MLP neurons of a small language model. Each row is named by its layer, matrix (down: output weights) and neuron, and shows model dimensions 320-575. Each number is 128 + 24 x the weight over its row's rms, rounded and kept within 0 to 255. Numbers have three digits each.
Before each neuron's rows, "raises" lists the tokens whose logits its output raises most directly, leaving later layers aside.

raises: " more", " longer", " larger", " better", " closer"
L5.down1409:110121123112101122100153142122137126117166112098126130084154125107150137087104157131133107114096082130136181104130098144138147138123110135093098107094100125139115133123102114133111135124141143146113078117131135137122093088141099080086122100147137119125130092149116084089104152129115108159100120164175133124124138129142091126148167110152145138102138088126097118080130146127134090137150149160122156130141137078145128157153112114105113100135129163131111126140139138092091105116155176152106122126184124147112112143162122061115083126167162121148139079135127160148110116161141085122114125130099090168129148103142108158105148094148149091150088139134083132164136134125172134141133155143139143099139118130136132131151118134121058113103116151110163090093156163136110110129126173

raises: " remained", " was", " has", " continued", " serves"
L5.down2406:129168129137105099135113151119138144112148152154142140168108152095097159124149153154154159155121108126169087111139116120119128155131140139147149154156126142104143125116134140118114152113123105122131117126100141138113139179153176116120126131129156080114137108108134115111096168109102133100148159140103120106142143121149118084127102101112134084115099162082124143103112116148132144160169141125128146126133112171114084141138090131103132127142089161130112149125166128179088126132122171150142202148132124137152157050167122140108129112137108115128144130094164135110144086096110168112136101175143120121103165106129109134133112146121146170155141101114138156151158124103146132132131108124099149115145123136151139111115129137133147128108115103132109118139152054096152140151113111

raises: "i", "ii", "iana", "ti", "ia"
L5.down1657:100129106150123081149148148166124098094126126122121112141114145111157128174119129133138121137090145129128100096146120116128149121122138139126146108171100187107138095103158121157138141120105080101176104111111119082104106100132105159147143066145162132139156145121109098118150095125118130135108125142111103116112146142071177151154107108145117123172130098147157116143094108149149136123131113182124186112118118121100123147135096115129136125112114150142076127105105146084077148157103087124132134139127098099096127103139166101150082071154092141157094112167152154090145105115153104167126098094128130106170126129125121126133159150183075147099106136091114149143099125139122101144117131148150135122124150120106129125116127143127148088118102121154148123141104127136104144138098163

raises: " Released", "ijuana", "===\n", "|---|---|---|---|---|\n", "out"
L5.down1299:130145127117097113117170107162138141147148145117172146151107132144111100100156120128099131114112093147127152135148145137166167109111165118111101116119104063133105153121163159134152143118160118145117161141161158149150142116103133121125133163134134075117103131122141120113145139124151113140101116152107120143110170143104131123115105139148134114115100134149168131099133145120115163161130090146154115109150126157131083125078134124127154157102114160156102131132148125111128106160101147132098094174141134168170166133161123147126119112140144127157113114107169105126102099140111110136126145139115099130079120123129112158144186131146141128086161150133130144116145163109096137143130124085130124116151143139141130071128078154114111149110134143088113124158132188134168084176150166

raises: " season", " episode", " Season", " studio", " sequel"
L5.down2412:170123146101149193096126112122130142097148128130093122142135142151129107134121117133158151095135128093116172064161148135144137162178132110079211154143129094126090133084157142164160127139120139113109152152137134108075134164100097141145133185151156129146149098115151159144133136156147119143152125114140091122137138148134149116162122116106141159139128141151118082145107150139157099180132137139153123117132103108076080149148146126135087150096140134143171112130120118140132095151138126104124135118115095132127126163134125156097103142133123131113148155124105152107115132133111112123161093147143162125162125106113137106111163116140124151103079098137129084112125139147127133137136115154157100167126146111093088151130153116118159137091127113141164150147112153054133110120123145

raises: " '", " \"", " meaning", " “", " (\""
L5.down2474:138114131141172118121095155142117169146148146118148147110123101104160096137101158078119152143153155178087117159129147154076127161183146120125131094051106118093132147142107126135149111119128124123083109146136103125142122100148169104102137127112151130127159137134126137126175108112144130190081113155107131129151099093145101123101137157124120174119160125110109114131105146141158126096146136176120168127163065139110136129141129172115159141148111133145166137185109173101145136165148105091129175158099133124144124116151091059143091115138099088126106071159109161093152136112127149177120107124135128101133088100109129135145104132145126125114097079121141144099131153106125141129176149108117156158144127120193166104116111126125133076116098116117117127087117173139139131152125110

raises: " they", " she", " he", " it", "ics"
L5.down2215:136117137142180130111091121139141130180162119097144170134129150098131140111098147116113108149094138099113145071113121149103109140129088152115109119093155113098117136159115092159126169123126135168137153098141161114139092119128110152179152117086104132126104112137107103105097154155168153103138096130090140169120086172115117128142109134093122134148162171114142133150147107132109129105127105108109142145102132103131130123131134135147124103161115129124119148149109131157115129120159103117112127152200126127129104095153111169116133154171122129106122133128123156099150093129126148149113124118109107155131134143147099088124160104114134103077157133140124119097110124136097153153094112120118135112138109106128106124118162108112105075097112139127115153129110154107090149158152158

raises: " season", " academic", " campaign", " financial", " Season"
L5.down2029:161167084151135105186129077109132138170099129131149127153132132110149102124118106157136106120149142115154179156166089154146130115158167092129143142135099140105127105088138103146150135149116130135116160113125124130119127110138140115164161124125148130102145105093142156156133119108134141160139102133093112166133122127146138155128097164150172181113127181103123089194126147107120113153136134117109159149157106169070121171150081117182138145162122138120143122137176137085156143135161134101138100145142120133145124125127144115128130126094163133132117170119132120130140137106125116147144144177116144152176149120105129088186134147135153149090102111136124109120151140134111141147132148107181113115089149137151113101151109134123140125181123111105116097141107098148111141173141151

raises: " born", " married", " killed", " died", " Born"
L5.down1295:165154135078154111139112143090162130104148104138132128140144097140105119086151093130120176163118122117138098136110109081135117121136134140127109157156157111147106120119095111141134062123149162181099145126122098180145109124172111093093130158146075138141147081091141123134130101148192146152126187114135154107139106117146108137125122130112124138125118117088155122128115153112109118106168143124142128135178128091124121145123118164142146124119142154099172155112159135113089115120134123179141141126107139102128119133157128111152161168130168070115111106116148158146166163143137113145093112109107162145156132154156135126123123195113135133152162156170151115095153098121098079112105162126143108158138111135123142101132118115140146122119164086133159112142141119098135150126149127

raises: " end", " time", " turn", " start", " present"
L5.down907:113112127130134104161137123106140159113146124158164126076151088155150155185154131105174134107131069120138126128137136160122123107169152103112125085092166101152165134074131105146155136142088111142137141136146162150130097114079128136182131169145130158106139073145166106120199104159147148143137120102151117142153122135126164141135154094113124121086118117133105136138126119126124105144098119113114112137141086170145127097109133138143169136158153128058172096115122110169148139099154111136152131139117167149111127119138112113129134075099140150134151165143114142144092153110149144150098156132174139116117142135131123147090117123088164095170152123125139146120143113142139124142120105163113151137100099132123139138145151105143139135152109159142150144126102096108116133158092147

raises: "ies", "ied", "ion", "port", "mer"
L5.down369:085122107137136137120160176112130167153098128134163128107125137091117101069119157134102162162107119112147157138175114122109158146091110120088129104129149105112125125155131151075091139118115121141184157123161142080138129104170128107118099111140094132133131114091094105149085086127172142112136131149098153090087152183159128121111134125077154126115093115127151127110142086158143145135170177143152118134143099098096151155109119125129130116162116131081155134167155145130088107134087154078142125175139144121093112132089076132130128131141104193099117146097118106165138147126109125124136135129102093126169097108151137152115096125124145111138151151171115106127115126158085115173142115125112149167128147163109114137139091115135122161104151117181075119115140166162139137121108104

raises: " FW", " DF", " MF", " GK", " USA"
L5.down568:124140109114110113094162128143194127151146163126155115128113141142101116136125164109123162144137135173121103173129146123175151094110151139136132120146165122134100126076129135132087094104140116183148093166109155146096139150107120110107136198139145154048133137125130156120093156138137132141130096163138146122170156151142106133073121135097153116156138127091124122114146169157135166109122142115096120124140080162125154168129134106135094103119148128081112174136104100150110134129153094115167115140138138118120126102077149133122171159125128124148097109130092112136165131139126154146127159135148138138128131135145090134127171124148141102139107095130172132126135144134147115120137093138088139120097119130140150106138142141154174148168098109094160142106118093106117133184177144

raises: " they", " he", " it", " she", " you"
L5.down2152:185156130175134096155107140164140123142137122139140168165090118103149129154102136114126130149120138165086157077124125125126079105103130169159142136119136155117135127121117136112114122138142108159118171158123178096121101129152151104110139126118136120113110147083125114089124131143159106074133097131113149083161178134140123135132127080128115114136142136081090139116135134133087122137132111154138067128126148133126152086105161123122111072092135146143145172093151117152143130136142109073161164205145117167163121144194148133139148139141142074112135121127134102083114150143093142136134136132121114148155150094147133142100148138138132111156113146139112128152179115126092145155139095146117139098119143122145126137133136115148117089108128129153150128138119128122100138122097178

raises: " more", " higher", " better", " greater", " longer"
L5.down345:131147133105151127128139104089142106160142147125121111132085160100128129123092118138135087114128168140097144133117129116150131149138105160115107141107125118127106147133120078108118128134137141139168137105130154149120119097181124116108112111137092125169147145096109086115145160088162038115106121123121135192117115101114099106173113115178157128129141107121095102122138119116140143119109150172111146116105152083112170110141123149115102103173135124161110181137171150135116111132136115136155141127126099110097142151105147147118138135107120146103152128141171185097132162144133083085106115146095143107162123160133172115128124203127117125176140139103129141111126122092170127145153102116131103153116141139180139121127106112147090136114125116140152130109137156139145092119146126

raises: " result", " rule", " symbol", " contributing", " means"
L5.down2187:123116087163122091110128169135116097128137175135143118107161123152131151123148120124133156145118113104131112086148092166117165093139105123137171130100144095140139123130113109122103137093112155127114074124139116131130111109133136118143175137144105131117122140092078109161154138129140111140149121133185139126138133134090154135133090095102075127112112111118153174113127109137176085169100147145128165129131147112131088112129097118151117115105157129143123129155029116158152115111125128147117115105085119119137086105138133121202169140142146114164111117151143118125170148148100164130101161114148171144119147150154136129101117138119132164118105171115113094202092133128119092102129128109092136170132128159099116087131070150143151129092124148122102123124131133100121142167106166

raises: " fight", " represent", " do", " compete", " join"
L5.down1750:131117119117132123137084159106111105130090143122101112137134140159140098148132104102149176142086083139129145120128157087143159147092130137164129122150151139114124129121154093125115144114148124090171091134136132112143139119131089128136151117088150186134099134144090158149116152119144071124136182128119146156080109134115140152088153092129132163155138121118133134161129159136176157130122116169100119132152188135083129128146090092114117142095127166110138129136158114120135144155143098125084171129125145135126095115102186132121106168116156130137101127147075136088140099109132140134091132136126119130148127117137107143117119149147120083143148080117137113118134178096149063125146137179122138122136103098155122142138105128071109127116141114135146137140142122093123124108092124

raises: " |", " =\n\n", " |\n", "\n", " represented"
L5.down1383:148102086120055117127131127113145106109115157147128102122102124113105108129136090110146144152114143104126115142161103101143106136130156128131113098112082143102129082125181124096108111180161143120121101125133162151158096130093084154102133145169129123124099111137173111136149100140140118151127123131131129131150086121156117148146146101144151142115125149146135167138095107172165135127144062120149119156133118095121120154137108126110104116133109099113148132143165094132143151120138153138142153166105171165151141102095139147118138148086126099171111122110104125116122139138142157146119112065135137149129108166119129121143137140125124155181106129151121170111127116116089169135120094156146117106158178093141086129120104121157122127120146104069100094142091146122165139120153115

raises: " MF", " FW", "ified", " DF", "iness"
L5.down1693:157138114142150091125095147152138136130140136115109144135107121132107120147134140138101167133125157103139128092136144129140152114127142101110121150124117104157102122115130141121123114121115161101112128132127118104120120094154118140153123145126103117084142086135110155129132101142125153109112115105132149149120128140163168139147114110133125135183136134119139114110149136151136143155159122141157132123128145141147086139144141141121165128085101120093137167160131137134144114153141103152145157132170126116152120118137160134096116114087106147105125092102096132140177149161127178132122149124131113144138101172111115105174105090161096139143109146128187131128116161099104109082141151128102116147107124101121140101126145173160121125143091106134092088114142148119134139142155142

raises: "sk", "ny", "nian", "ski", "ne"
L5.down1024:124113143139142113119122148121112144160140119095158128144116111146122132109189152153120153164133139139120139138124116133109132108135139121169101097147110075099148129115101170138118142133137153110143121110098139132159125117114115087129129145110123110137116114178128100123120146134107132151116097140115114113077118091104115140125121151087145122123124145119127127126129060133153120125122147149105100122134135154114196144091117141098118123146127131113140119150125134139198145143162106158076138150096149148141114102114114127094080112135147140135093099158155087126140125155119118111107110113155117098125119182113135122126118124106111097114105114156126168142113136139124144144116121102152143127074165113174133151133126103081173136143196116157093139072110143166131117131083096

raises: " was", " were", " is", " became", " has"
L5.down1503:130142139133146110131143127138116141086093134114118121145142133121145154118145132159130137149109152180160121143158130127133166132136105134145121125096118110146127130139140099138167087149115102138118105110150141125131121160144124171120110115123118113160137098077127152136151140090137146122152101141116085060102143129137125112124149123087118098093104125124161136146114144110120133178167122105060159144110148174133107093116145118100094135128111114154145092107153154101087131167129174108142159121118139147111081141104139130135133147117132145136083129122159100139137147124125115080160077109165116091190129131143143133140132184143110156124098116139157142125128106103134117139176141129113095185109142136105100099130078157123141111119132132114072118151123121126165094127131106

raises: " \"", " “", "\"", " follows", " '"
L5.down668:098118130119138145098132170154105128113136168159121118099121122155129127146098138093086133141185148145086125126102148125119140184162082141111136111075114120110111122125152157121098105138155146113077141167128115143120096152126169117117110119156135112160165129129084144115172081131147152104146098137147164174135141131114112131142150139122114138094150100122144136074107122142154141072159146126126160098171099092107117131124108143119099154121104126126107108124082131147127155101077129153143152114148173122108141097145097115107123073142141124144148121114120087150114195115107126120122126159135130136161145107112170090125142165098145081128103119115120140107127172107101147134139152121151148154114120163150119097082140155147168180121133122115121112122124121113118172113148151

raises: " is", "'s", " was", "’s", " has"
L5.down1703:166100119108094119118113120121125092153105149157117107140114110156127160139119096121147124138132132122161125104171101092166145128129148084080125121130098063138108082146116149126152169152119115098132150135145161149121184125159108174099117144131128092114128138155126153124124080117112130131104171191097116112112146150123182150115166148104115129091114159151159141167103121129136089131158106132133141117106129127139081172163160121143134106154135130103108138115169138109114113138114119142139159134129125121114095075139144129141156120123116128187156137120189095097109123111121166095140130129135116157142149135102113129117140188122145108163165108134159146136068102137136137120099165121123154154163164146166129141123079124113146134133128136105124097151147164131124111148142160